{
  "d_mlp": 1024,
  "rope_base": 10000.0,
  "init_std_down": 0.0,
  "batch_tokens": 65536
}
MLP neurons of a small language model. Each row is named by its layer, matrix (up: input weights) and neuron, and shows model dimensions 0-127. Each number is 500 + 25 x the weight over its row's rms, rounded and kept within 0 to 999. Numbers have three digits each.
After each neuron's rows, "fires in" lists the words (lower case) most often at its 100 highest values on Wikipedia text that the model never trained on. A number after a token or word is its count.

L7.up522:538476489483493460523534514518495479520460513473480437470529485528523529467549523506500513468508514497536522491488520507487462491500510472435492478500507489564497521481513528485479492541499513458524506525458501478524480507488463490504482478492520493489490487520463514546498502522483458501514483480532500492457506501491500450527504467488499575522498462449506506516529456509476503490483
fires in: "with" 36, "the" 26, "their" 10, "using" 7

L6.up414:507496500490478525534518510502499470519490512538445494505501508485501422491478489502496500475455469475451513483494521510491476494520494474490485533494471520497495505498478490466524456491524496482536518517537474500480485480542504508483503476450470510507482504522498526471479496503482519529469496471467497503448446512481484464495496429465483526491556577568474523519515513503512530589548
fires in: "for" 17, "to" 16, "with" 11, "after" 9, "during" 9, "before" 6

L11.up705:485492478494519525470529503530507466488512503509526530526492454507461513498532498484517504510512460486512502513458513524477455519463520481489485499489472512495498478453487468526454541529533568541529449467523475490426482482503488473483468484496489472491519505526518480476511497533492494504453476481478480527459528534502537443487494510507470506506510576486493468513518541494495504475545
fires in: "is" 37, "are" 10, "carolina" 9, "were" 7

L8.up609:461523473499487502472501510536522431506494544493522492506513507488493476496495521473483475493542504472520519487493509541507533470509506502501526515505523477479514507520482474510434484482474460507489520535492493490513473477484526530502494530529486519471472550579505509477489491515519512523486499462473489510539511495486476473530452511541488482488465526503496526528512457506487527498528
fires in: "after" 13, "while" 10, "began" 9, "by" 8, "of" 6, "for" 6

L8.up382:478496512511524492555528473505467531507539510513525491464492511487472476472487513493518528476513485508499474532545536502487496504480489470514529476515493492495491472519486476529501487526474477474533490537476466515499518511496442493496496495497502506502453515523478472504495548475474494476490528511546495462519501492478520524531466530477528472476502513571520562524535508447521516479527
fires in: "the" 30, "during" 18, "of" 6

L11.up115:495449461524504517476550497494512551507532510516510442494509500525530529494534522504509496521513465549513523490474522475470499507508490495495501509483475480500467527470521491541473492488500509521522531496502501486461509513514498446516462512545502495554491468454542474515482449474466539504531521486502474482453506531511506453524490472439509528503484497526520490506517490514501529530524
fires in: "an" 77, "another" 9, "anti" 4

L8.up379:500516462499507468443523497521509494489519505518507485523557531496512469483484505507483515489532521510510522536465483474504468509468481491516508524481515458502539531504505513487468469462507527531507455546492546506483496478482481456523475483529529525479460484549513486536449438521495539547480517536541516553516492476505491499516549535530482496481479487525482489517552493464475505510512
fires in: "has" 19, "first" 9, "may" 8, "would" 8, "had" 8, "have" 7

L11.up406:486502488494504495497523476540508543486473497473463460514475452465501483482495536491474502495485462498530492504485482474545485488519511490460499522476471485494469479539506501485503493470478519529522526476467479473504496479566513474477521519510493488524545480539514492537487491489494510462487482464513502472495500543544496511476514506482509509508469464496522452446521481480494565485528
fires in: "is" 13, "was" 12, "were" 11, "be" 6, "originally" 5, "are" 4

L7.up362:553522481497488461483517479493483511491517482519489478472488512508494514437500522482504481520526481457504491467517474512532494482513508462485521495546489518516491529483578492487499493477513483486548490500481458489549522540530503479501481512487499464513450533546512546457510523458527518456494500533526493458446568473515535435503498484501519489525513529496524501484499522509469526518478
fires in: "the" 48, "that" 24, "this" 5

L8.up855:505479460543542511453498508502453551481499545494495509468499476522532449537535509487503452513530461529507509509481471494491524535493527487530524521489516559464446496503504557535491495522495485474483542495491481507501477510513542542470488462504499511531507471497495474507528444494500521496505482443506481476483508497469536460494473467507523509505443501494509474465531520509486507517503
fires in: "an" 72, "another" 12

L4.up73:491489519499505523517482450523473510483481484506536518487526498508487497487528483543510522482476487488505517477504510532473440451499513505453458476486479469502481528465489467517514479530490503507476521504531515496509456489491498540509518479464491522454566453482452485488497497479498504495494505514518465536510449523522472493495499501503470526490503554486492518557532509490476498507538
fires in: "in" 71, "steel" 5

L4.up595:480437514524539502485525516450524471493492493486487522518512512500516521489522482471490482523507454516524520478447503480497472508476496529564485482477483497523442456533498512522515515526509495489509483513471485481501491580458498507484542515517481493465461495483457500481491504571552503494477524492495477485513543537499548488495516494527474540463478506532510500479491519507522546521498
fires in: "of" 34, "tower" 9, "washington" 7, "war" 6, "beijing" 5, "qualifying" 4

L7.up158:514508465564514514498462523515490507510476482544497469518489487482514477499501498546523473477500461492517497509517472532497518479493492512521470488529505528489521480491491500533492503512481537499505520464516504460519491500489461479511435519515508533505486473504517500541475509547494508538512516553462534499529448506525523525470484492503503496487476519510501515475486473536518507497503
fires in: "of" 24, "over" 17, "from" 16, "under" 6, "to" 6, "overall" 5

L10.up824:470582517502477529484481530502503480497555514499519509507489526511492517487504558503523496529500482495468528490515520469504529495483492540487472471529507470491564491508483517517495489512502517556482483516515494461497494538517524525529466470505464520490519510516494518506524520519510524504477489473480495475486497545520524506450499482495484497457504494505478520475518485459524537526460
fires in: "for" 46, "density" 4

L7.up64:467493515478541506502522527544519495521509521494505458494522482480489545498492476491500513486549482480472426515509519492532501503472509514511541552518452494488495449548508499453475541500517485510513506550527494517493483491506510503504473471556518500551473504547503496534504507445475476495487481493492472508497504498473496431495545489511501483461464495520464506495517545488490550430483
fires in: "is" 65, "was" 14, "are" 12

L8.up917:495499491516538470493526517494519503514524496467464456524460437522533470489523487487487484483459504508507506447465512488512522467485527472450512458502483514521470522457508462523476533510490502507510522483495470515478506509495449501496511456500482515496501510517535515469492496514503502510551563520520571515493488488482533469557487481486494475492564503503502476503516526502487484504534
fires in: "part" 13, "party" 11, "labour" 11, "social" 7, "industry" 6, "society" 5

L6.up761:462450450506475526501484526530522505503524541527491518479523481478495511506507451507534516519509463471533491458537491502530456503491502488514470507487496520502471492493492478472505517495493466495534492489518530483500513513434489476476535457517497489463481519541528460477532506531496505509501504530497538571505510503513449533511493466465491525483486481506484505503545519503528481472498
fires in: "of" 49, "to" 7, "born" 5, "after" 4

L7.up681:496485521522499528502525490542501489487506501467501515461502490502514448489552501503534489463495525515476510468512542483509508498481519500510489467443478539493498530526466475492491515468524509513468530465509517511498508534461481494521511522494524516450545456495509526477524508527523525442508500506537495489486500475502468484491475508497454525527537502498516519508478501520486492544519
fires in: "in" 73

L7.up267:499509552536495507517500488476533557477463493499492484492502526507539526539504535497489487519500466479513498521490484468446482492514517467472462476460465509529491535484514551469450541485494521420539474572470533510509517493496498503511476503509521490514546474452525497556498512493518533442503512522486498507500526530518503458510524505526488484474452492481460466469503524507509530512519
fires in: "is" 32, "its" 12, "are" 8, "an" 5

L8.up622:512549518469486484528517494495495496518508507493467481522462514520459481538492528535478496514504499528523428518527489507538493540497516501478510521531508506473540542487544524514495466487504517472503505501532485474461477483475434480524519524503525504510484499481462487525529499524502486561504464527510523533507529500484449489505497482542522512477500469506508458484518524505507480462453
fires in: "the" 96

L8.up7:480518516478476468514515522521483530497470515489499514524510479499506550528541460518462475526492531491541508549433516544508494494491525501503470516505486530547512508482452500483455499497501565478534522509513494529473484481538544511490499481470520506547473484534449533511518508477446546506457471466522474511534515521534493493478510516514485500497480471496491504497498545492498535466476
fires in: "be" 14, "were" 13, "are" 9, "been" 7, "other" 6, "among" 6

L11.up377:537491473499517495504486502475493511477495518505488483514525467514497515464506490459472472512503502430501503525540457500523537492435522438513436515469501491512448522503460465525460538506455486491469506523487506463447531488501452496483504471515455537498496511497484505533490478487471498503541483514543467542444455469508498494507507523508507519470519478487535477544470489481491507494474
fires in: "years" 18, "part" 15, "months" 8, "party" 5, "year" 4

L7.up268:490502495513506507533484501479514497505496527518480451507476477481492503527518506472509443499516520541487505516515499514458444479517495465500503506501471473479502489502487526512531504530491473511544527523510475497495528464454525514538461526546534523487473517542497501502499469481448511465501471468523532524480514489508476546465524497512526522568526520496497469511490474536479461483464
fires in: "and" 26, "consisted" 8, "consisting" 6, "composer" 5, "voice" 4, "reaction" 4

L6.up71:509474525496489539505510517505492533492516466484517506512484491476480478472547495506516477523510549470497528506501536477452514487537532534463528494467497537495527480518530503514501474495538503502486524521491474502480474494479496479456459479497507485551490515509500521482481503504487465559480502467516471524494528528471460517465515524541485472491497515493524501497459445494505459486485
fires in: "and" 57, "said" 5

L8.up358:456495560442542549494523494507518495480500537500515500460500505470519501468505468499473469486511508512482496493491487483488477522482502551461513495484454505521532494477452507537519439510475536504478494530499509509485487562491507487493468501549509494491472502508503480499455510499471479506470480483508490517533532488531494533466491486477471496513476540519491477506493484453499534501484
fires in: "and" 21, "is" 12, "been" 8, "be" 6, "now" 4

L8.up120:504555467529472464484499490488525552527496533462471524511476509522519518506509457545478498466495507505476510482490531532508467513481463526461498498494468504483486534485525563537480494442544512479495508456517498509514500491478477478501516451456491474518486528503513485494529500459532492476495467508504526495457540504450451449504482507479480504495468493522513472479489529486468519483473
fires in: "which" 51, "that" 31, "it" 10, "who" 7

L10.up595:459437536504506505489535519511517458514523507475488494499506458464505515493504478500516488486522539482475479472509560489456537466513529552489513504517537475480497495517519473499493511521492485527499527513492528515517517511512480515514485492509495520539455449478512519497514488459470462528528463502489472488501516498457479473470453514473493533468518481536469507477479486496512498524498
fires in: "in" 47, "a" 10, "of" 4

L8.up52:503492502491515402457534473451465459499508474487547495490523521532479472481477485488503517496510515463506534485467507468450509447507511519494503551459501523514499476520525461486504484543551474464562508517484477495507505512543496488527488534525498507453514453483505480536525480496499491478528512501504480475499492487494485549535522501461489530493483541525514545534482471475478504501502
fires in: "with" 42, "via" 11, "audio" 8, "judge" 6, "audience" 4

L4.up332:479494495500501518449506454489524522471491477493495476498495475504490493460516479527499495516537482515469499471493515462509443427455514498476476499470475452442493491481507473523533546530484449487511501561494513489536495521467496461475508483477517490492456499555464494465512496492517512513456533507495492511486468532502480476469497476534460513496509493512467494483527538537544497517492
fires in: "of" 84, "often" 7

L6.up797:507530494515525504515470520461517482539448548432453498519524459530507462496468503495510501486513538515501452465513494524516524473550481479500526476478503517524521505534451501488462477483500539502544508514513460518475454478529532495522489519470501542509494507512493489516509498496487482451508491509490513508465503526474536509494462536513454538506496472549513473524480487473509521541448
fires in: "to" 12, "with" 11, "while" 8, "in" 8, "despite" 6, "although" 5

L6.up429:474488495511504508493520488482473536533499475554496511562496481514501469491505520511516472511494544478511516539472550543491473469501474498515495528485462438472506520525483500532455485455478496516521546513512529527516498491521504502488498482524509488495472512518513497510526501503482500469512515480488471501480510501491516454525464468533491515538480445503484495465524524450482566476527
fires in: "of" 31, "includes" 10, "their" 7, "they" 6, "host" 5, "tracks" 5

L6.up590:526533470505519494500519520498485534459461490532521526500515478458469474507514491528496487524512467539527497473491475476562471463490484471481495469507502478508488454460507498507478509471471549494523497509474523539518463500504504501480457509471482505468515500463490480524490495523573538464514490513473554471543527450542496514486452476492511488526509524489477484495485494484480469473496
fires in: "and" 30, "however" 29, "but" 10

L8.up698:462532527501504513528476497442495491502503534504479463468511477475469431516443472533544477495498486468473499505504479493497492480498521485483488496517539494538516505516508477513442462574478514479541506486496469525488482490525508459529508551479513563480490478497511466496507516526529497478481515475491508462503479502508505515511504493461492549480462494531514505509453507525481504481498
fires in: "on" 26, "onto" 9, "under" 9, "of" 8

L4.up346:502486486523515497504507503471488483525507490478499435515515515484494531469488452527508489482496469525521503548486469566493488464532496481489475526511514503530491452490481512517533497519530480454510523504482464486463543489493534481519506509487514522480503480512487459521537519503519484459526476455482480477510517468504488444534506505464494527527493532511481502494502480474520471441495
fires in: "with" 59, "of" 12, "by" 11

L5.up716:493516487509523526480483500513547473498482515507536501452509547500505462525483460487471452485474497481482506490471467512529520499433474485542507517523513503510484535517509450502510515528536474509532550485480526496508457504485518520474502471520475525499535500499488539529504520534467465494500494522492478533454514489458470477518489523497523511497503517497528497476532525485489492496518
fires in: "when" 21, "after" 15, "before" 11, "later" 11, "through" 6, "since" 5

L11.up681:519469523490486499501496505511473485516494542532500557521533475512537508549479537459519513534519522515494496481487491485477505481480496496498490471529482511508534473505573489494489474496487558480476509494520542510468505479536486467458487469492481554492487480516518501503484504489540484496513511489436522510521492546492531482534527471493481486508515548503557491443494515470469530534496
fires in: "as" 42, "now" 13, "also" 7, "washington" 7

L4.up257:518475526517498499462554530521476542489488511533471500479485499510467429494469509515510489478474461518463495518478476472506502493446495485550458524511510525521532497497466513515481466518460463491507499473510498496485515482525464496480489462462559499512446474495511474452472522491510504502462494473539534481528498491479500489513542475499495532501483507502476515490521475507523501516538
fires in: "of" 34, "emeljanov" 7, "and" 7, "laurie" 4

L7.up222:515511493486460540484505533499524458514522510471456493511520489479496523506507470466504493468557513472511522536468510484480484531443498489514517519489496526521485495483486465511439499513508465482462502508501462485532461476547491490527501537506494484483486495558537512504454467528510462507453495477502482506539512511504509512480509560454496518484473509544470519525522485475456539458520
fires in: "and" 19, "of" 11, "began" 9, "in" 8, "about" 8, "m" 7

L7.up506:485428480496500462499505501512485469471496484483484463522498501515480491487507489532490454500502528485514540513519506478493523500551514480478478470473525502500556535475481453485498452513516485499509496509483506478459504519500491491500513557516517523517512474497506500506526506447506497509529469486464545518559451480487540521496494490521486511493483486525524508492526586504537473487475
fires in: "the" 36, "in" 12, "of" 11, "to" 7, "first" 5, "on" 4

L11.up702:485482532504460485493527509481433472492491480501484507517478505522547509475491521510453474493579450486510525496477513523512474466505509477528493505487505486500512560523494487463494496534467484520528500510528506522461474479492501531481469488522517488500515490520529536542502506488511469488477513510446460519536490467498534465529486478520485510439471518491483496485477508503498520515493
fires in: "with" 43, "is" 13, "be" 9, "has" 8, "are" 4

L7.up658:505543569488501502478466494517500482529484466462529504534536505537525464474532481488482542467500510509473515525499521474510489478499487504500507507476524516498504463453489489510499453494497502509534492545506507480480490529494549519512499512510502521477517473493480472489487508526498541490465559493504503455469477503529474523506549471496519521453458544522504536496457479515500506517493
fires in: "to" 36, "for" 26, "on" 13, "solo" 4

L4.up675:498505502507498518503530479508553496521490508525485538469509525476486446473489484483482537514462490483507458519479465514482504525522517483507493468497512525463488501558490534497499506514458485502533475525485512530465504510486493474485516472510501476529489496509502529500470510504460506487465516529517524459468500529474478498503524502492498471489497496510496521550531485501508500493503
fires in: "during" 41, "before" 6, "to" 5, "following" 5, "of" 5

L11.up464:530531527530491508516515534475496477487502486523534498539494496526512516496462543506487529454512494502466517476497500498565520505480503547503480523474483531485522481502509491511504494504481504518497495487494535516494474463523504518564496496520463501556466479501492518521482483491441553505444517519513509476452556507495528460479449502528487538518523517479480506479501510537493526564489
fires in: "a" 23, "one" 18, "two" 7, "each" 5

L6.up335:497510456491564542529507507499458498500530481509468472512520538491499470497523523486462480533508485507493483487549521464505498551517487474519477517471490518484492500510476525516463480499454509529503496509462477516502515472492504453506490509511518474460474483486472479502467480498525525501547477532535473496473452518481489483504534560505519459500481461494471502509485506521483532470481
fires in: "the" 37, "a" 9, "its" 6, "s" 6, "revolution" 6, "to" 5

L11.up473:480473517507585513473524490510485488480497529486527536507486512487531495536518483491494515481518483484479503487508513422466522474506481478501480517467549482498476508498479498504474493516519437464489546499544507530520485558510487479537491520520492516489493499515487491486492509538513476502454490488537526478504507511468430472503492517466489504506476467542483495511489476503524531520533
fires in: "a" 55, "available" 5, "american" 4

L7.up978:469505467498485517519522508543539489505485554489478504487482499505498505465500475491456485489524498477477515523432496478534522511508498519471483496518507567516512513533483468477472475473485511490532509502455493526494476505532506464510507513509508480542495534547516529491514502493518482469488520473530492505496476515503480487513455521488485488496506499468455538531492495495450520528529
fires in: "after" 48, "before" 10, "by" 7, "during" 7, "until" 5, "for" 5

L8.up859:479512510510482483460492547474480496525464561497516486483493464525519459504503513516517475446525501500474514534500520492532494473511530524521443519448487566489497505539496526519503495539502513486483478493553491466466529506517443476477510486502500534481447493538543480515514489518492515492501525510463480512514446484512503478503461473503460495548501539542483494511504491524549492480536
fires in: "of" 22, "than" 13, "with" 13, "and" 7, "or" 6, "from" 6

L6.up63:509490500473476481525491474505473499488554526489489457479516518538502487495453501512497502556513491463509479510517501488501479504517512486490468476557547529521504498442474493495487542464506483536460502489458526498500475509481522527454446484510537490489479498515568486509507524483472479496479496484489521509513512512461524498524519531501514504514511471519490485491502481530480517474521
fires in: "of" 34, "after" 15, "in" 10, "had" 7, "having" 5, "at" 4

L10.up228:490484462525514508487506552515509505533488498478493510508504427525486491452536506493485478480502483522481499510490485477485475522518515509527503487508485518509473554514463490502462480520471486509475526475456519498490493535541528474509502512504459485522489503498506509497525511502486535519494504545514508477471488471494471507526443468506518476451511515471487494501526498479519522500489
fires in: "an" 64, "another" 8, "animated" 5

L7.up468:505482495520540496448483456557515523469520509509493514484461466505498513536481504530490510491490510500455481481489522492485563520494470506475477474488511489470494487494485495501474498507489504501473530506471492452484519526476511517512479507508511481502508489514526487488493445507485492515521518473522511525477505498448520513474489458531508550531490463537497534534476532478496542505497
fires in: "an" 19, "summer" 10, "more" 10, "network" 8, "shortly" 4, "a" 4

L7.up977:501524523482502496490512498550475513488510540512536496464502523490488518468491446517503499474491491488551495540499479525510445503503510476520502478550487480523543489486432571484481496495489541518479474475500491499478493512514514502482530446492485495466513489503521511521488482515497493491482537528478489508525520483498520513473478484499464489505522533544536512499462487485482513519430
fires in: "and" 25, "later" 8, "royal" 8, "durham" 6, "appointed" 4, "gaoche" 4

L10.up799:534488493448541511487544525467459540472473482458482499464518529474515496485490510482472531509491488526485488497523433494547494489483511473493488512543502475494520516471467528519489454518546504470532495482541475453447521491497528497477523526484500472509516517513509519503505529495512515501496484514471519515528496519517514471486453495512501504478520488467503504476493510488500486490474
fires in: "the" 65

L8.up297:478495480515500533557483497504477468526470532533498512513446515461466487486481519479519484486486497491506533527476493489469514532523488469474503485452495535532504553512488488526471490460488511516492454517466508510537484498505504480468498507487536509496471512558498501501473470495483465474493485435495568484510510534423478524483468530494493517466481502528511545530510534457473482488506
fires in: "before" 22, "of" 20, "and" 17, "the" 5, "began" 5

L7.up436:522466478509559511508536508526523492511520523478507524517417451507498513511543461511468453496519517499491432432498490480470475501470523509498518516484516528501512532534495467546483526553489488453506481515485556479467521501503473493510495480465476519491472478526497524560470497533489531499448537517537522478546501510500436505499525548487537517495482530524503528487489498521533487482473
fires in: "of" 35, "described" 5, "is" 5, "said" 5

L8.up128:500508496471502488506515483486497507475530526475521462518506495472470472501481469530520476534539519545519517538498495507535521466469502506530473513499496529532508485544473459492494505497547514460480532491460509549490523504519423527505470496488529495498487507493480472499499481475523472459474488481527500518532529465489518484537471521494526461498508500533473466442500564540485517482502
fires in: "was" 38, "won" 9, "for" 8, "were" 8, "lost" 7, "are" 4

L5.up183:503500451485485490516492503535493510499507546489459505478504498538522506473457471510479480464536488532513520531500472545501466487478499467531559519500497487529537481510426495513507486519511494517540547517498494484484467475541475525470511493508516530505485477534516476481454477430475506513492475508454515512506514463485519512476501505508519492510519524534520504504446486495493560508496
fires in: "after" 25, "when" 13, "while" 9, "despite" 6, "among" 6

L7.up121:482482507475534468468521489514504447526532506509489467521493535482478498502533491516517430463521499463473519508490493528515472478532501488536513487494508492513498521521544508513470497483522494523496468472511498480514510479503492538488498475527488551495518536532495495478513474514481498495463445507473524539514483484507499486529493509548480511511464462496489493500510511509495514464485
fires in: "to" 39, "have" 14, "has" 10, "had" 9, "having" 6

L10.up883:495529518489454493515521501506486500495448517472468532515449467513547482519504494513516490494531503498479527515545526486495490509525504494536483524526494481487519550481482442491478465501458530505510507529485477518490501493475484476487526464463529485473483517528528487497530510507505482487436467501441518466509484490537523491533517503482483506499460502518496495530490506491445485516514
fires in: "in" 56, "during" 23, "for" 4

L4.up187:485512500511462504503501499480502495498507489530507515476478485511524494516486472497502477483511502451475512499526494517522479506515501508502565511500446480532499492448471492480459497505511526525484496502482523502501453516518476501459529519463498517496476453510472520459535492529498536506468513495456484499466482524490499492495508509535517502526480483555508496539513549533496481465537
fires in: "in" 76

L5.up939:495523497507492486472492476501548508498467509480518509542471505523454480462486482516514512489528512519490509491506439498477471501512482489494457543483498516461482500527490479463487494493508436461526484495489476529510486529471467531491537464502514516438498501469496486513498544487544499477453502479475494502485510488524495475523477473523484526519520472499465494454462505515543519514548
fires in: "of" 67

L7.up409:502504490521533472543483483518512519453509498520447522484530484510505493485544500544523470487523482514547441516503521508503475539524487491514491474444493445526512503479517556510517502551490471533525504540550475508532468520478504531472502546501494507501459495520486495531526484509500464479490459502489505530503492494495496502495490460461518493546495480508465496500487509508502504501520
fires in: "and" 55, "gaoche" 6, "quarter" 4

L4.up308:503498476561508516472511509521524525464474488534504508481472475512486496548496509525509501534471540473528520475489512519491488483505477504483464491477481515500517484461516488542495534501479522515516532546494547509515496507501502510529525502459521496492495456504495511448532468507495497483453501498490447511501471498513487506541495475524535514497489509540532498487503483487523500491539
fires in: "of" 54, "in" 34

L5.up671:504483479513460513509552503461494448491550447447488520442496519505478500486518502476533506451516474492454549520485454449490493465501465488510510511541498489511504517491464498486495494488567511516498471505527511491555494475498462537475516496533513525503459504559547505507497490512507486550472470491504482492470435520494518506490517500480465468471500503525453504492511526474503489508528
fires in: "for" 52, "to" 9, "force" 5, "forces" 4

L5.up217:509492478502553505455508513478533522504543489532512523523506513492479483464471449520523508471519452501457517478478521445486497470514509530505460487477489517505501509500510472450511513471443488513480489515488497471488498496528470516523557489462486467520471474518455531514543519516531512525495521539481509538502495507482501532504502517411463556519459508529511478508490483491541438489522
fires in: "of" 45, "since" 13, "often" 6, "self" 4

L10.up73:471481538492447510519477545464507477490505514500499555499497493537512466501446478511485485462496463499489476462529486451501501555518522474494510494500510541463515531500453494516495493471493520516528466511503504508490503479494494520512523507496490506529471479536505504577459471493484533473495509516520480522485528502488520456530473486509477529473471479538465518535494486491483494497530
fires in: "in" 28, "one" 6, "following" 4, "by" 4, "a" 4, "for" 4

L8.up206:500504498514488520481500515479481569512478480520484444477515484514476485496515500491503456456496492541465535532526524478468491572484466543472450476491514491510519502484493513498470498525489483502482515526517519525458478521477482475534482474535501491526480488530535424472569498508538543493501528483472516462490443467499529488553527508492535474495439474555496520478488509545520534519477
fires in: "an" 66, "another" 5

L6.up602:504498565539475504540504542499488476486531503504455481505526466491558490528492448486476567485516509450497496487492502501522526513507514486518478534524471495491466487504494482496478484483521543484509481534491545475524475520517481514513494527491492474509517491570518548503493435508531509486502495497490486496512461482481491483515517498456440490500467493523475520473516490457476486514513
fires in: "for" 29, "is" 19, "to" 13, "in" 5

L6.up976:546476520537497509518471465542505496468523491500512519497501478540518543509489506513500491508509498490534493512508510524502465481497483485506544496469486541480509505508464522495481529498510487473488531468505505508510528492538493448525505463513495499474515479520490483542483523527497542488495507496501516460498532452476504527476498528499540511496521519519510494502457535497466507524495
fires in: "of" 57, "is" 4

L6.up795:482459464498485515484491520488523511488537539512528462517493483468514484500484511491508541552508488510557497498460522523552461497496523477480575482490483516560504489481492503513449505538483534546491450520495500507482490531497520482492483496504470467514501459516543543527521521497531479500501506510541518488507506473545448470477516495493454487461465536575472484479519482482465491488481
fires in: "is" 27, "located" 11, "anomia" 6, "based" 4, "communication" 4

L6.up892:498510488539510523478508545482517501507492492494492486521546492461496476523490489535527497494502509467490493488494491540526513525525483499473460526472488478465481522492528464533495483546511461506516514465500506537534450548545478517531494514487533497473483486495491500489526512512498526450467515463530522493486451466526504471481496473504500520497476566510541518533565466421471520501474
fires in: "of" 45, "across" 8, "northern" 6

L6.up348:511494542477544524487459504482486528459525497471502555495474487487494502475514521530472503535524483497445508511540516463481450500509454506532489541502516521503486482512494478489502492527510512488519470487438470514515505513528533459456523458482475495518517492526528523478506526485488483512499505521501500530517500512526531501478521519498505491512436529531473529517458494503493492533499
fires in: "and" 62, "of" 23, "people" 4

L8.up902:470470499529466497523479506527480494501442500500490521515509503530471501495502476527475504537494488473474501520478547520537459526519491522492502524509512540498483450540535502500450519488474496477479504487517508485472514476552449474488536465448492501497505488524516525523504483512537479519480538513499489523469513484470520459499495497520481497460427483505477496501545495527509519508503
fires in: "has" 28, "had" 17, "have" 16, "already" 4

L10.up45:479491499510478513471493495499514483509507473511432484544512476507525451490515496472515529493528456501471499547478519467504503476537475520505500499484490513466520522481407495527524503501548517476542493481549505494487523495492501509514518483498488496517540482541532471510446497525571515485488513519502525495501519503477496501481499469504479507506526514523481521458468524510497497509522
fires in: "in" 27, "of" 22, "for" 20, "to" 4, "with" 4

L6.up480:464501535477505508493496529512479499499503537537507503498456526524487488487534547492497499548479491458443525473544517509546503524543471493474501449519503486548495513500516484459518501497497522487509513494494493544501521452523484462527498540454527490489508461485514489549514560494506480488514503549511496507503505458475477500545532445437524541523502475470473489524505475506503546477496
fires in: "was" 39, "released" 9, "its" 6, "on" 6, "s" 5

L6.up98:476534527455456480493511527528513462443507529511506474479491467496521484447505469510555489542503474456504518535526499507499533489503541502472498494474448491456495506519519461461496487487534481471469524517476502518528448498519461541484487536495500522530478465503472495498519491493479461495502517508493505502532467474491485457516470450510494484480465484523515477506500521509473532508504
fires in: "to" 16, "in" 15, "had" 11, "is" 10, "s" 8

L6.up519:534501533521521451512423521498536484510495538486494483509461479496491457493481474470490507488473504485485518497569519549533515493513487519511550535515489486528484513554486506503466496495488477471441493519503472497490483474476532478484445480498513509494527491492479484489489482500526502468457460494491484478520463498494463513477530447549449501491498534470510493505503480492474512518481
fires in: "would" 36, "will" 6, "unique" 4, "wrote" 4

L10.up1015:479435479522525498490506498485484465495452487479518516534471553460533504484505472523455516456505487485455475513479497510556470501504482465533524456476504502528548508489508526506504473516513515476473541491465506519497481501525493482496477500486492524493505460512446517510522482524469490517505494486461501494486512535491531464505488494500465518500480479463439488491531562505458544500461
fires in: "not" 14, "have" 11, "never" 9, "be" 8, "had" 8, "still" 7

L7.up364:529491488480485509534508530476491533472457497484462499523456554510508485493498494523496547516543514522514543459500503480524497487525503517502499495502496523487525538510476533550515514507514519489493487499492484498539498490522491541505475523495470479484473510464484502476482491506464525496523501484474542459481509496445492481459462534524492488505482488441515495483515529472519486522467
fires in: "the" 82, "s" 10, "a" 4, "his" 4

L11.up814:499496518533453483536500496477451468456499507521475501510444499539508500501511474524514484492528516497501517455510496543479471512476498516541464506524557497481508580463535417516455548490448490532447484525490489542512480477492519503440501525486505507492525479461515529512516466423528488507483472517472456517455507473455496513520492479467478502510502502538471471499470512558496494502480
fires in: "in" 67

L6.up13:481524508531464480475520511477504483519510468494491510502521547540509479531515468509500480475516508495504497464473431495482511466488522510487488522497466507484515519458495513523555472503416472457517495505492490537508478528491538459480532473521482509478450504492501425510509468534492492481524507500512504529492510489487485506486534496499468511512461478467443504485484542503511480508541
fires in: "of" 47, "to" 17, "against" 6